Part of a small language model's weights.
Architecture: RMSNorm before each block, rotary positions, no biases in attention or MLP, untied embeddings.
Training: a variant of Adam for these matrices, 9766 steps.
MLP neurons of a small language model. Each row is named by its layer, matrix (gate and up: input weights; down: output weights) and neuron, and shows model dimensions 32-127. Each number is 128 + 32 x the weight over its row's rms, rounded and kept within 0 to 255. Numbers have three digits each. A neuron's up and down rows have the sign that makes its largest values positive.
After each neuron's rows, "fires on" lists the tokens most often at its 100 highest values on Wikipedia text that the model never trained on.

L5.gate251:160125119092112111118169137084096200142153055102172090100143124144170091205153087103130158132138156130141139152112134128115124138111146100142157151123150150134088119150193197158121130102167147175174160105075105125157098083197102093153158168069157076120089183080143154072169183084187138106
L5.up251:165093071050121123115187146156080108173180100150065094125151139172147163163138102077138129157105075138106181060130080089144131124108112148152139105134133066101130137104087149205101112143107156140112139110081141133079109100123165151073155098132193143117096169137148127107180081117126114088
L5.down251:164079058070107138118111063111117110132105103165110123152153121146128133161161048112161144176089145100081051159157162185165150110110135141121082155159125092088162091149106164210080137136137145130113127138119144159095108104125116101141144109163096195116116183125115177142126115080159166122
fires on: "em", "ri", "i", "te", "ur", "6"

L5.gate323:156095043134148138114146177131102135095156132111138046104082095139113160112115167105141124173107107105143155147101120145111105136120165169170179105161154136158110116135153116150200113062190150188091222126127127154181087070150032106102118116155157152099125146202094115136099160128128135097
L5.up323:109108130079133141180128169130086125154120159192083093148155131217110123146113149109111136103131150122131140143137134148170097138112131121168158131097130124114197144130185079213151189073096095155088097101106140155137106080160107135140171130102176149198199160120131169134131097141066158126
L5.down323:147107104158154069134153155072144119151118171153134152188190144070175057106120064182181137134151048105119123156138151179176103065147142098174139129102082108169119126131092113164135116164129156070098171119173058173111188132136095131126161149142134136188118115132129144130133109142118100159
fires on: "i", "en", "ond", "s", "th"

L5.gate244:114111129184168079194171137149088154139203135112100098028173126098099136087138126132120101173102097186119176140127141101098160129188181136129106134153129107097124126065086132115141141146138122068141115122150111116090128162171174107083111147124097109172133096143110150129172142150075142121
L5.up244:171155178168151143099131105057125190135134091143115176106103096166156120120142167124054124150080129063120105179105146153146161131152159074150112125151075205127139123101148078146108116149111160112126114076165149147146152117137086103162109150177123094114153071095151140121119110113145120094
L5.down244:161148169066120089130138100168097107160105137181140144144083099075075193132140100141100107121132134129132125115116116141119110083107116182183100105136170123124178128125163167031208121120086113102098112125100139128088152112188109091099144117105112115130141111142130147083105127160071174123
fires on: "al", " L", " c", "amp", " (", " l"

L5.gate117:158161166116089117128080161107131091127105104074107189095125131164144141147150132120185136106184127097129097178150130145131128152171188034133128107173108115174092161143091126132131133137100111157086126174139048147147136132096132187174134188108211071129126122158130132134104154114182060148
L5.up117:148124137141119121152164174059096156094122139083112175148145160035134052094202155160072086140071127118130139125152138117173131107120086088112132118146128148180156129136125116110140131082141164101122103147155096126190072143100117170121157138142165126155150160166166149028092163164099132124
L5.down117:057160200087137119097108099134109158109098120143130133097085131115146146137107143139089118148109102124133091098036190151105112135121161092158120099132078083142142112103135163087107146184110111112133204116128154135102093122101110081152147189092133127133089154153113171126128126095115144083
fires on: " film", "and", "el", "az", "ound", "way"

L5.gate228:072116078146136120144123113159125136136099087180131146129144152110146108073131169052144135149110052103129105126131155117169134195147108122076143055121138106147038120075137173141184181178153146165191156066088094115175119118148154169091098106148156122141126192121113064119100070110177112104
L5.up228:090164130144139149123116062149129164189132142134102176112142146158125156070123168143174110075151135103087167144148113095157180091112146201070146124082143103178099107101126181147126097115096114159135079124131096071095152117143205176177077125158181164111124139088087164057090078143117134123
L5.down228:142143093140153100123089089118168131132155109102128140080114122095105084136224147105089111150076127167106171141139164145193123121124156168100092097090144103110125104125130243156140150172098129135115161153166171132142137141136174163153132065113029112125137130104098107116130080125118131115
fires on: " J", "J", "a", "i"

L5.gate333:132181145115071071083146087146101172161131072091141166100056136117142111126137073105166163165127130114148137108163147097169126174156136080177110145070147095169113096063151149115191128099141184172100168217083155149155114146092156152155155158114155091115088142155115145126145155193093067165
L5.up333:114133099093118169059112152144149142119068131177144110115152151108141141119117108118160163108054088165169159145123147175128110095121062101132134124101103100147114117102057181148169092118095148101121132203114108092161160146130130118132156166107176090180105119169091179139231168115130160129
L5.down333:110120160157143124073157109087125122151159139166087100130074079108089134201160110069124138097142152119110097131084137138130117127159193101101148109129150200197127117101102166139128124161150194164163071127124149053177097094163096134151127133226092126147106115129153118137075163093104188171
fires on: "i", "he", "em", "E", "ri", "hip"

L5.gate152:098109093132168175100165115101048090141086136076150111115138088111120149174079198123189089111122122126157185150093156138143131121126107095148116149112126127153137102131184177120123084133167144122169151144115143195125124156161140141181100106152149113187107098171105187074129132104135080204
L5.up152:145134130162111170103160143133089142175113200147116168078164074161134151125153131141201178116055119136138162132131155085093142113106163107119097154097169120179079137165191103156078152095161143172187126127126058111051161197137098159105159105140091038144091135107167109103126045143098138145
L5.down152:156148152164135175104114117108128118157102137115168125160120125120122100097098143125139127091105166077133144167154134114133146105156133139077125128119152065133050107069142156141121091082155126094140232151119121147151175182147078163167152084184123114157092146098163172063108108080126100092
fires on: " att", "al", " p", "o", "ad"

L5.gate463:146109168152171080086186118085133136137197086130089158041183097137148127105148116085130113129087140148112158188100184101114128100166125132172099130105136173119147084118179142145146156154117109137128127142082119107113099160121126151140117098149146102153134172132147189058116159185060093150
L5.up463:154119119114098189109145178155138117163097151140064151098128089150120164103167171164132152136150136144115119123135147118074151131125096199131149086119128169127132100093091176174096093146079075101134127189122161147141129102103128133143103081043151137128140164107137131124104184189150101089
L5.down463:108160168127099113118112154125149155128067100131142129147129207101144159164156111117104193155093151109152098113170137200138115115140137071128152094095095128150157138150133134087162061096112094132092100057147113121142080127110145125125085124137152192149113130088156145140087090139130183119
fires on: ";", "-", " and", "T", "al", " L"